config.toml
num_hidden_layers = 8
hidden_size = 768
num_attention_heads = 12
num_key_value_heads = 12
head_dim = 64
intermediate_size = 2048
vocab_size = 21080
hidden_act = "swiglu"
norm = "rmsnorm"
norm_place = "pre"
norm_eps = 1e-05
positions = "learned+rope"
rope_theta = 10000.0
rope_fraction = 1.0
qk_norm = false
attn_scale = 0.125
bias = "none"
tie_word_embeddings = false
parallel_block = false
init = "normal"
init_std_qkv = 0.0165
init_std_o = 0.00413
init_std_up = 0.0165
init_std_down = 0.00253
optimizer = "muon_variant"
learning_rate = 0.00119
beta1 = 0.95
weight_decay = 0.12
lr_head = 0.00351
max_grad_norm = 2.0
warmup_steps = 200
schedule = "wsd"
decay_fraction = 0.572
decay_shape = "linear"
final_lr_fraction = 0.0
batch_tokens = [32768, 65536, 131072]
max_seq_len = 1024
doc_mask = true
train_tokens = 582700000
max_steps = 8407
dataset = "wikipedia_en"
MLP neurons of a small language model. Each row is named by its layer, matrix (gate and up: input weights) and neuron, and shows model dimensions 272-335. Each number is 128 + 24 x the weight over its row's rms, rounded and kept within 0 to 255. A neuron's up and down rows have the sign that makes its largest values positive.
A block is one neuron, or neurons of one layer that tend to fire together. After each block is what it responds to, as a language model described it from the Wikipedia text at the highest values.

L3.gate127 [101 119 114  73 112  91 145 124 126 167 129 126 124  94 114 129 111 141  81 159 147 117 144 113  65 144  95 157 161 140 145  80 159 118  88 151 121 132 147 165 132  99  87 126  71 120 103 129 111 154 173  71 187 131 135 159 146 127 119 151 144 133 118 112]
L3.up127 [108 138 148  99 108  80 156  76 133 139 128 127 115  99  57 114 119  92 116 146 135  90 122 135 130  88 101 107 163 144 146 114 118 126 135 112 168 134 156 127 144 145 119 141  79 141 102 120 180 149 108  94 147 131 155 143 147 132 157 148  94 115  86 160]
L3.gate220 [164 107 159 104 129 117 146 122 178 127 149 134 127  84 155 114 126 120 122  81 138 152  88 171 142 115 134 140 112 128 161 148 123 115 105 120 176 155 148 142 139  83 116 147 163 125 181 111 120 132 139 128 115 136 150  77 152 110 100 157 134 110 132 109]
L3.up220 [105 142  77  91 157 126 126  97 121 133  85 116 152 128 137 121 139  78 156 132 122 155 106 132 106 111 127 150 151 121 151 126 110 118 131 187 123 124  83  96 137 156 101 121 129 145 138 132 116 102 144 132 110 131 105 177 149  73 110 155 103 145 101 110]
L3.gate311 [140 150  94  93 146 110 139 102 125  99 136 158 140 114 103 163 169 151 119 149 103 122 148  63 135 114 129 131 132 112 146 139 140 163 100 154 168 148 119 116 145 104 169 178 116 155 177 136 147 101 110 113 130 110  80 125 112 157 116 103 137 103 134 134]
L3.up311 [174 155 144 146 125 147 168 161 106 128 138 122 174 162 102 134 142 133 141 124 138 132 139 101  98 146  99 151 124 103 144 147 136 148 108 123 110 121 167 135  89 168 125 140 180 112 121 139 109  80 134 140 123 125 143 149 121 155 126  93 128 112 111 122]
L3.gate359 [ 95 113 124 102 172 111 134 123 120 168 128 119 114 136 144 103 123 111 158 152 100 172 149 154 118 129 125 162 155 128 135 136 127 150 141 131 122 158 128 128  94 134 119 142 117  90  90 120 154  90 114 108  94 131 125 103 143 105 137 119 132 164  95 126]
L3.up359 [172 123 139  95 120  83 141 168 142 169 113 104 155 159  73 130 114 170 121 166 122 116 193 143 109 149 135 153  90 107 136 120 145 113 135 124 122 130 119 115 128 118 135 107 152 142 134 125 138  92 138 155 124 155 137 114 120  74  96 124 139 133 104 119]
L3.gate361 [115 109 140 134 148 106 123  96 116  89 146 152 102 133 150 147  92  73 162 125 150 125 139 135 161 126  82  92  95  78 143 165 122 127  74 168 165 130 121 146 114 140 143 107 142 147 119  97 140 139 143 121  90 164 127 131 151 128 131 127 146  91 112  85]
L3.up361 [122 137 149 109 136 106 132 155 174 124 136 116  96 153 185 129 130 134 147 124 139 104 150 110 128 102 124  87 110  77 128 144 162 105  66 190 112 117  99 125 158 102 110 113  99 140 105  99 103  98 109 100 136 142 125 146 130 113 159 148 172 177 138 109]
L3.gate369 [101  97  97 118 121 129 113  90 154 131 129 166 140 126 149 104 169 135  79 116 114 144 126  95 145 167 158 137 108 121 156  93 158 108 119 143 155 137 176 108 131 108 123 132 142 128 120 104 132  92 147 164 128 145 116 149 107 133 116 105 127 123 135 132]
L3.up369 [106 114 105 101 136 124 118 123 112 155 109 139 109 151 125 101 173  70 141 122  89 152  93 134 183 114 137 111 138 138 129 111 135 136  82 142 106 152 134  91 144 118 136 147 109 113 140 111 107 114 149 120  93 105 127 152 135 135 108  96  98 138 152 123]
L3.gate648 [143 167 148 166  96 155 161 150 126 184 134 146 129  91  97 146 124 146 138 131 127 105 103 116 135 162 174 158 117 144 119 166 113 111 137 102 144 130 134  54 126 144 117 162  93 119 124 122 118 113 139 114 122 154 105 135  65 136 156 113 128 155 153  84]
L3.up648 [160 144 135 135 128 112 104 140  99 138 174 119 149 138 125 125 118 110 112 123 140 113 122 134 112  96 151 137 156  81 142 122  94 125 121  97  74 142 170 102 152 149 191 124 146 133 100 121 105 108 129 116 123 160 109 169 113 131 101 138 144 106 137 149]
L3.gate788 [162 140 124 131 115 127 141 133 138 120 139 129 116 155 122  99 112  88 113 102 145 152 141 143 176 111 146 120 137 126 181 102 128 133 160 113 144 145 153 106 132 113 108 132 139  88 148 100 166  91 134 109 125 142 117 150 106 162 148 155 142 148  89 108]
L3.up788 [137 158 182 104 159  90 123 129  69 100 128 128 128 132 129 153 162  86 127 153 142  87 149 121 126  91 171  76 140  94 117 101  88 133  93 183 125 123 122  70 127 134 133 145 148 161 147 148 101 147 188 117 147  65 122 184 125 106 122 120 125 176 108 140]
L3.gate790 [131 139 100 154 137 164 147 169 112 132  61 157 145 134  80 164  99 153 151 189 123 123 120 143 135 128  92 123 103 173 156 182 150 134 110 100 125 137  81  61  92 145 154 105 123 169 155 147 170 141 135  88 159 111 135 164 177 116 148 100 156 141 124 119]
L3.up790 [125 121 146 128 127 102  89 129 120 132 109 163 127 103 140 153 184 135 135 160 128 185 157 119 143 128 136 161 150 136 126 117  92 127 120 136 146 102 159 132 154 130 120 150  73 159 115 135 158 108 126  96 144  84 131 149 136 187 142  94 112  96 138 130]
L3.gate896 [100 129 135 135 133  89 141  89 141 139  85 138 120 113 156 151 146 135 123 148 118 143 122 136 184 103 142 149 158 162 108 121 145 136 105 135  67 138 119 116 133 145 146 152 120 135 108  85 133 142 155 117 153  90 112  81 105 156 138 130 108 100 117 104]
L3.up896 [131 120 148  94 138 125 147  97  89 102 134 197 130 145 107 157 111 141 158 145 120 113 156 167 145  89 147 118  82 117 113 143 135 149 138 134 126 123 113 138 123 107  94 122 116 143 124 141 143 110 134 110 133 111 151 100 110  85 157  76 141 119 139 116]
L3.gate1028 [124 119  72 160 117 173 169  96 147 165 115 169 180 103 158 138 135 124 130 142 157 138 131 156 151 132 170 146  96 186 120 185  83 182 117 168 118 165 125 144 104 138  98 115  99 117 170 140 124 152 106 107 124  96 128 119 116 146 143 141 148  81  63 156]
L3.up1028 [144  92 121 117 117 125  87 157 100 153 127 111 102 141 102 139 195 146 102 129 130 127 159 120  95 136  98 123 150 104 153 146 120  98 159 119 125 143  94 132 120 139 121 139 133 116 157 121  90 120 141 102 108  98 145  91 122  89 133 127 146  91 153 111]
L3.gate1049 [141 141 101  82 134 129 128 143 167 125 152 144 165 120 153  71 114  95 114 155  54 124 161 107 180 106 138 177 111 139 133 126 108 138 136 109 119 152 134 105 166 119 175 134 105 133 147 161 114 173 118 154 134 121  94 106 134 111 132 133 162 171 138 106]
L3.up1049 [112 100 108 113  80 118 166 102 104 117  69 153 122 126 157  93 112 109 147 139  92 143 124 161 184 124 154 156 105 143 133 155  84 127 139  78 150 110  99 160 154 164 147 107 104 165 137  97 139 100 176 172 140 117  94  95 159 173 118 144 159 140  73 152]
L3.gate1251 [127 128 192  95 136 143 153 145 132 148 137 161 153 130 159  97  87 101  93 167 145 121 129 131  89 130 114 136 124 113 153 131  92 156 148 154 139 137 147 149 176 160 120 151 134  97 145 130 153 151 164 113 160 126 111 125 121 121 139 126 120 135 132 135]
L3.up1251 [175 106 126 115 167 110 111 116 160 141 121 167 126 104 157 122 145 108 166 154 135 129 126 157 116 125 134 115 150  97 160  85 120 143 144 118  98 174 159 140  94 123 128 117 117 169 142 105 157 106 131 133 130  99 138 130 113  72 120 119 164  88 129 166]
L3.gate1391 [123 139 121 103 101 160 133 151 123 144 114 163 135 116 141 168 142 137 164  97 155 136 137 140 135 144 110 121 144 100 102 166  82 160 141 101  82 155  89 113 146 132 149 120 118 138 104 129 150 111 109 138 139  83 143 148 103 148 139 125 114  82 140 126]
L3.up1391 [174 138 129 143 125 111 145 173 134 152 118 155  91 188 132 134 134 151 124 132 107 132 139 142 143 145 109 166 173 122 115 103 115 129 112 120 148 169 140 101 101 103 132 105  96 130 150 168 101 142 131 124 145  87 135 181  99 116 121 109 142  91 100 145]
L3.gate1685 [121 114 114 134 117 146 123  90 106 114 110 179 111  86 146 146 142 127 139  90 164 110 135 129 116 133 114 130 168 121  97 142 122 160 181 113 146 134 130  98 156 120 149 119 112  94  89 165 108 165 154 110 164 123 139 123 145 158 126 137 135 157 160 101]
L3.up1685 [154 113 114 135 155 132 124 147 167 104 101 115 108 125  94  79  87 155 146 101 151 127 119 132 119 131 108 148 129 136 122 130 135 109  78 120  80  90 133 137 116 183  95 136 110 125 129 101 154 113 100  81 134 168 142 144 123  80 169 142  96 103 135 117]
L3.gate1920 [205 107 113 146 106 144 110 142 121 137 137 160 146 163 132 126 117 166 135 162 146 168 134  60  93 114 158 122 127 149 106 129 115 160  90 121 114 116  90 137  89 178 175 108 180  74 117 121 119 157 100 107 172  91 136 124 116 110 126 126  93 160 123 144]
L3.up1920 [148  99 121 117 109 154 117  78 118 131 121 147 175 150 145 103  96 132 143 108 143 116 128  92  80 147 123 135 121 159  81 106 128 132 101  80  86 125 127 145 114 153 158 105 149  88 127 112 131 132  97  81 118 164 136 126 132 106  97 122 121 109 132 153]
Responds to: Table headers and word pieces

L2.gate854 [ 88  79 121 114 139 116 132 143 167  81 137 159 113 117 168 105 122 122 144  79  91  96  87 148 137 171 131 172 143 166 105 104 135 114 129 118 115 114 138 138 103  76 136 109 118  85 153 110 131 128 150 137 133 106 120 184 125 153 130 155 158 102 138 183]
L2.up854 [126  86 138 146 112 111 142 100 110 106  98 144 142 114 160  71 112 129 148 147 121 133 124 152 138 103 137 160 138 136 113 132 135 124 104 100  86 101 120 160 138 144 113 134 139 106 152  77 121 100 137 123 128 120 163 130 120 131 134 129 103 119 142 168]
L2.gate1135 [146 190 115  92 142  84 133  86 136 158 112 142 141 131 132 170  76 124 113 117 124 132 152 150 116  94 122  72 137 116  98  88 129 148  94 144 124 118 121 119  98 118 108 118  70 164 104 157 157 130 105  96 125 119 134 133  98  98 134 115 150 168 126 153]
L2.up1135 [142 127  83 129 121 143 128 136 166 117 109 117 113 103 123  92  94 159 181 135  91  29 166 143 154  94 135 122 103 141 122 101 113 114 167 130 145 122 115 161 164 149  86 156 119 155 158 129 150  92  99  88 126 100 111 145 139 148 141 156 126 125 122 174]
L2.gate1243 [129 135 110 115 149 137 113  93 145 116 129 146 161 156 103 119 124 134 119 156 132 143 125 108 117 143 102 127  98 118 110 101 118 140 154 129 143 144 109 106  97 127 147 118 126 166 135 158 123 116 170 159 103 143 100 104 110  71 131 150 163  86 162 147]
L2.up1243 [143 135 119 183 133 140 122 174 145 156 157 135 117 155 132 128 127 105 127 134 145 144 133 113 123 169 117 132 129 127 163 117 125 146 152 112 143 118  96 163 111 154 124 144 130 144 144 154 116 110  99 110 148 101 108 113 118 114 176 113 138 103 113 115]
L2.gate1865 [170 131 146 139  94 153 127  96 108 174 119 144 141  92 124 120 104 183 184 137 121 140 139 120 131 125 122 127 163 155 105 156 137 137 155 112 109 146 137 152 123 102 123 120 145 112 162  89 114 100 140 133 168 133 117  88 153 156 117 156  78 135 163 165]
L2.up1865 [ 92  99 155  96  89 154 130 132 176 117 145  94 140  97 177 111 110 139 100 180 162 137 124 126 127 123 122  96 140 161 125 102 154 143 142 118 135 112 154 100 117 173 118 137 123  82 156 148 183 164 164 132 114  96 130 115 129 116 105 165  95 132 130 134]
Responds to: Mid-word name fragments

L4.gate1799 [111 112 168 136 124 118 150 187 131 102 130 129 164  90 152 165 179 114 108 198 141 190 152 138 149 153 113 136 106 149 123 157 141 126 158 129 132 112 155 146 112 156 109 118 111 119  98 127 131 117  90 112 167 132 101 133 123 137 130  87 107  81 159 127]
L4.up1799 [154 153 126 131 114 100 172 103 119 126 102 103 157 135  90 137 147 130 127 114 133 101 102 174 105 123 109 146 130 107 106 132 143 140 131 122 130  91 157 121 128 140 143 114 136 140 109 130 141  73  77  93 121 128 133 131  47 138 120 131  82  86  87 107]
Responds to: Mid-word pieces after initials

L3.gate272 [172 158 125 158 128 125 116 117 114 133 113 127 154 144 161 117 155  84 132 139 154 113 168 117  79 105  98 140 139 126 113 131 127 116 159 105 167 156 103 139 146 120 148 142 110 168  79 127 112 132 121 121 165 114 125 114 113 113 106 117 112 120 126 103]
L3.up272 [119 162  80  88 141 118 166 110 130 121 126 120 159 117  94 131  95 137 137 134 145 121 152 163 113 101 152 139 102 138 143 126  94 157 114 130 108 152 133 141 149 117 135 149 127 133 116 137 148  79 126 136 118  97 121 143  64 132 125 112 130 156 134 120]
L3.gate277 [ 97 157 158 119 112 152 147 169 149 109 100 155 106 106 158 114 116 132 140  97 141 129 154 137 134 171 140 140 143 110 115 146  53 137 128 157 109 135 121 155 114 180 139 114 106 110 116 162 109 114 134 159 164 123 128 127 126  80 111 130 130 143 152 142]
L3.up277 [109 105 129 170 135 145 106  94 122 128 112  99 119 136 140 138 157 119 106 145 184 143 126 128 130 132  96 159 155 124  97 116  80 142 195 114  98 121 136 117 143 163 185 137 136 126 159 129 144 104 103 134 125 109  85 112 144 146  98 107 115 160 144 118]
L3.gate294 [117 139 133 108 116 115  90 114 142 122 118 121 122 125  85 113 121 144 128 131  91 151 121  99 104 147 126 110 124 142 126  97 111 145 113 101 144 145 148  98 122 132 143 140  88 118 115 147 141 103  93 107 119  65 168 100 102 150 149 172 128 172 148 128]
L3.up294 [145 132 159 125 147 147 112 100 132 154 119 113  89 168 138 116 153 103 104 124 129 111 137 129 158 137 134 158 117  98 144 122 132 120 104 138  88 132 123 104 119 104 121 142 104 138 155 110 174 158  91 134 103 106 143 159  78 126 134 162 126 141  92 131]
L3.gate382 [118 122  71 123 139 138 103 132 150 138 138 126  82 124 130 125 125 139 145 106 127 144 155 139 129  98 122 151 107 162 141 124 123 101 142 100 107 159 167 128 180 162 126 144 145 123 110 136 166 147 104 132 124 114 104 142 122 104 152 134 169 154 145 113]
L3.up382 [145 144  96 109 114 132 176 150 111 132 125 134  79 157 119 151 132  83  96 131 164 131 124 151 105 153 143 112 117 131 141 125 107 142 161 125  95 173 146 145 152 128 117 133 106 122 119 106 110 127 122 127 116 152 130 165  82 138 142 102 129 172 102 129]
L3.gate675 [129 147  57 125 151 137 119 185 141 116 186 163 149 130 155 136 110  88 145 180 171  92 107 103 100 140 128 136 156 123 187 101 160 113 150  79 156 175 135 106 114 140 133 156 124 108  94  88 138 115 118 156 134 164 161  72 100 142 159 108 151 154 148 116]
L3.up675 [147 116 105 144 118 144 158 144  86 121 152 101 123 118 155  86 122 127  95 147 146 143 147 113 156 114 138  82 134 107 150  98 175  85 106 116 133 180 147 128 100 139 153 123 102 116  99 135 107 138 140 158 138 142 113 135 134 117 129 126 143 117 132 112]
L3.gate689 [131 131 112 117  96  84 162 106  98 130 129 123 105 117 103 142 129 129 169  85 139 151 147 150  97 155 122 129  69 168 116 124 130 137 111 165  90 113 115 138 114 133 140  99 153 103 133 162 109 103  82 131 152 139 120 110 117 138 142 105 156 131 141 152]
L3.up689 [122 113 147 138 177 161 113 108 117 107 133 162 169 179  81  82 146 172 104 137  99 118 112 134 139 134 151 120 138 159  89 136 131 152 108 121 116 112 163  81 113  99 144 137 118  98 122 102 137 127 123 150 149 142 135 110 101 115  91 112 129 137 192  91]
L3.gate962 [160  84 143 179 135 147 157 124 150 120 136 127 110 123 115 123  88 108 138 164 131 122 140  99 201 110  80 167 130 111 146  99 161 119 119 110 159  91 142  97 152 154 114 193 146 101 173 126 106 159 123 108 111 155 113 142 144 120 158 130 124 102 119 137]
L3.up962 [125 105 118 136 122 151 173 122 102 122 113 171  95 118 126 144 132  93 145 162 146 128 135 110 121 144 148 156  98 104  81 142 116 124 123 111 155 125 123 126  84 158 165 111 142 107 182 140 141 131 112  96  84 134 115 100 122 122 118 164 102 139 112 108]
L3.gate964 [159 111 140 122 105 162 125 115  98 108 130 155 136 105 124  88 114 133 120  90  92 139 127 135 110 127  84 158  78 107 111 102 138 135 105 114 127 159 132 131 149 115 149  98 145 104 137 130  96 118 115 146 116 159 136 158 141 125 119 145 169  84 146 130]
L3.up964 [109 131 110 149 158 127 115 140  96 148 137 126 104 110 117 136  84 109  90  97 126  78  74 112 141 100 131 162 119 114 137 118 124 125 130 142 154 167 154 100 128 138 167 125 138 120 127 174 191 111  92 160 171 151 113 167 151 112 116 110 131 104 149 112]
L3.gate1057 [136 141 133 119 130 142 153 132 115 128 110 106 162 121 132  60 128 138 118 180 137 132 139  87 162 137 147 154 107 128 122 107 122 115 138 123 168 156 133 112  88 124 115 115 153 157 148 107 148 156 159 155 136 173 121 110 104 168 117 119 146 148 140  77]
L3.up1057 [ 96 127 134 107 130 150 180 139 158 158 140 133 132 102 157  87 177 145  97 100 140 157 144 103 116 109 121 135  58  78 136  68 135 167  89  97 110 128 104 132 154 142 102 126 134 122  99 130 117 128 112 132 120 106 118 116  94 138 174 146 164 151  77  93]
L3.gate1073 [133 134  89 103 135 110 177 148 168 138  82 121  98 100  87 137 148 135 115 153 121 137 147 117 137 134 139 120 129 144 107 161 119 123 118  87 164 127 126 135 122 154 159 115 139 107 134 125 145 131  97 128 126  58 131  89 139 120 125 140 141 115 144 195]
L3.up1073 [112 142 166 100 141 121 141 142 121  87 117 144 156  95 146 109 136 159 161 144 124 168 133 124 144 199 142 103 121 153 133 129 151  99 119  97 164 123 143 128 149 139 139  84 168 121 153 103 116 108 133 138 154  95 116  75 143 151 117 129 160 134 135 179]
L3.gate1113 [119 150 107 149 155 117 129 126 105 117 131 120 154 111 126 131 127  89 145 144 103 178 148 139 111  81 127 108 154 151 117 119 121 182 135 135 100 145 148 121  59  81 126 199 134 106 132 131 127 112 141 119 110 116 148 146 125 109 123 145 116 138 147 146]
L3.up1113 [ 70 128 102  90 108 133 141 117 127 108 131 151 144 111 145 100  78 118 112 109 100 150 110 118 127 146 113 192 121 124  97 122 137 144 132 164 157  99 110  87 100  89 160 166  93  85 142 134  63 143 142 141 107 142 112 114  96 167 123  94 119 104 126 110]
L3.gate1306 [159 160 149 108  83 188 118  85 155  98 105 121 120 139 128 131 117 167 169 144 127 153 108 104 154 163 126 139 147 131 139 122 157 127 122 125  84 132 139 162 135 155 131 132 107 146 157 134 148 136 171 122 129 102 129 113 123  88 138 135 120 121 110 101]
L3.up1306 [114 152 170 166 136 132 138 102 125  75 131 122 132 150 176 126  80 126 162 116 121  72 133 121 143 107 112 104 121 108 132 129 118 127 125 128 129 164 113 130 143 128 128 145 108 154 143 153 111  48 147 113  91  90 129 102 120 143  93 133 119 123 146 101]
L3.gate1429 [140 119  96 135 141 111 133 135 154 149 180 128 143 155  98 125 127 143 147 120 148 134 100 166 100 156 110  87 115 135 144 149 140 142 141 171 113 167 133 131 135 134 135  49  60 126 151 153 121 134 141 104 132 167 107 166 139  94 128 137  96 124 142 184]
L3.up1429 [109 103 133  98 125 132  95 157  89 170 136 144 138 169 143 120 145  96  94  96 105 148 118 118 126 113 115  75 125 145 130 151 124 133  98 152  85 118 132 109 111 150 112 124 109 120 129 129 144 131 136 147 149 150 125 171 123 133 116 106 184  86 124 100]
L3.gate1835 [131  99 110 115 121 120 118 150 170 139  86 137 133 142 119 117 139 143 161 119  84 112 156 162 169 104 136 133 115  98 130 123 134 115 128 110 121 116 126 137 105  90 108 143 141 164  83 143 121 130 137 123 103 116 109 119 114 121  92 139 114 136  97 142]
L3.up1835 [160 100 127 142  93 131 168 125 140 126  68 132 117 140 106 129 146 148 191 110 156 136 103 161 125 114 141 118 129 167  89 123 118 114 150  99 136 137 103 123 128 145 133 147 133 131 131 117 150 180 122 116 132 141 117 100  86 133  84 150 134 164 146 126]
L3.gate1849 [ 92 138 143 130 143 165 138 107 148  68 109 176 129  95  91 121 114 118 117  88 118 145 144 160  96 163 139 136 109 130 106  95 155 118  62 132 116 135 174 131 144 137 111 121 162 159  96 123 157 124 116  97 146 141 159 110 126  92 134 103 192 166 188 137]
L3.up1849 [134 116 121 130 120 128 165 104 189 133 120 143 130 126 126 102 129 104 148 117 154 119 106 141 136 129 138 111 120 125 117 107 155 143  62 145 140  61 138 170 138 150 126 110 106 129  67 121 130 108 134 160  78 121 124 143 165  85 161 126 156 125 157 105]
L3.gate2025 [138 183 184 113 166 105 167 111 111 107 117 144 106 136 117 111 137 143 135  87  98  90 146 142 142 120 123 109  81 149 147 144 135 147 168 106 117 114 117 101 156 118 160 151 168 105 147  84 123 154 137 129 173 138 122 100 119 133 145 147 143 145 130 127]
L3.up2025 [128  97  63 131 125 147 145 138 141 130 111 159 135 109 152 126  94 129 155 103 123  91 128 169  82 142 119 123 143 129 113 115 127  82 210 130  98  92 109 118 131 130 110 153 135 118 112 114 118  85 141 146  79 139 137 120  99 115 107 148 131 104 164 116]
Responds to: Second piece of split words

L2.gate485 [144 128 110  88 123 133 147 161 118 104 168 106 118 119 133 143 117 125 128 178 132 128 122 144 144 131 130 128 141 126 145 124 163  93 109 150 151 148 130 132 125 185 192 134 157 118 105 110 134 121 107 111  99 126 136 108  53 139  97 157 159 128 141  99]
L2.up485 [149 150 112 110 117 142 141 126  87  94 167 109 115 122 111 121 134  95  92 117 129 144 139 143 136 162 152 156 131 114 145 115 181 123 120 146 146 146 169 124 135 172 124 141 151  96 173  89 115 124  90 110 113  93 133  71 100 137 146 132 167 131 117 103]
L2.gate775 [126 154 121 130 113 129 111 138  99 102 140 118 152 116 159 162 161 101 122  96 151 139 120 133 135 100 134 100  66  97 109 148  93 171  98 137 127 115 144 127 158 125 126 119 133 126 113 131 151  84 105 123 100 122 158  80 129 124 138 120 133  84 127 136]
L2.up775 [109 180  98 166 161 104 145 158 135 107 118 135 162 134 146 110 118 114 122 148 132 139 140 115 144 130 108 169 119 176 145 102 155 136  93 115 106  94 117 130 138 132 122  89 141  87 110 193 136 114 135 152 110 152 130 133 124 145 133 131 134 152 116 114]
L2.gate1031 [168 139 124  92 139 119 102 140 141 161 120 135 119 113 149 166 137 148 115 121 122 128 150 139 104 138 138 121 127 162 102 101 167 129 109 141 130 150 129 171 115 117 105  78 123 177 118 147 136 141  91 107 156 187 154 132 133 140 112 135 151 141 126  95]
L2.up1031 [140 122 185 149 129 167 179 134 105 146 135 109 137 113 101 102 160 133 123 168  90 120 129  78 150 166 139 102 137 123 160 113 114 101 141  81 138 120 116  74 125 179 165 122  79 144 133 138 145 132 120  98 129 137  90  96 111 145  77 122 138 136 160 133]
L2.gate1381 [152 108  96 153 138  98 129 170 134  93 117 120  87 107 111 107  90 175 161 141 123 122 174 103 152 149 134 114 123 185 119 116 114 110 147 144 139 141  87 123 105 136 126  87 129  90 107  88 139 149 130 103 120 118 104 143 134  99 102 121 147 127 113 120]
L2.up1381 [111 125 170 139 122 152 133 123 117 110 165 147 108 118 119  58 156 154 159 139 109 125 148 123 150 130 166 122 125 147 129 142 151 139 141 123 101 142 126 167 114 134 144  99 130 153 103 110  97 131  95  83 125 105 136 129 140 144 102 123  97 118 123  93]
Responds to: Second subword after capital letter

L4.gate1257 [165 132 119 161  77 105 159  95 112 108 105 131 198 156 112 127 187 145 135 157 118 140  95 137 150 184 167 117 102 138 137 135 122 133 145 149 172 144 126 123 122 185  72 130 109 112 133 127 124 137 153 189 140 129 122  72 165  79 118 142 150 132 128 154]
L4.up1257 [191 141 120 144  68 145 121 146 153 117  72 136  92 141 127 191 105 114  85 137 100 132 114 111 174 141 178 109 155 138 116 112 144 109  96 144 117 124 105 120 149 135  99 160 122 104 183  90 160 102  99 160 100 109 157 173 155 109 133 100 171 139 100 106]
Responds to: Mid-word fragments in tables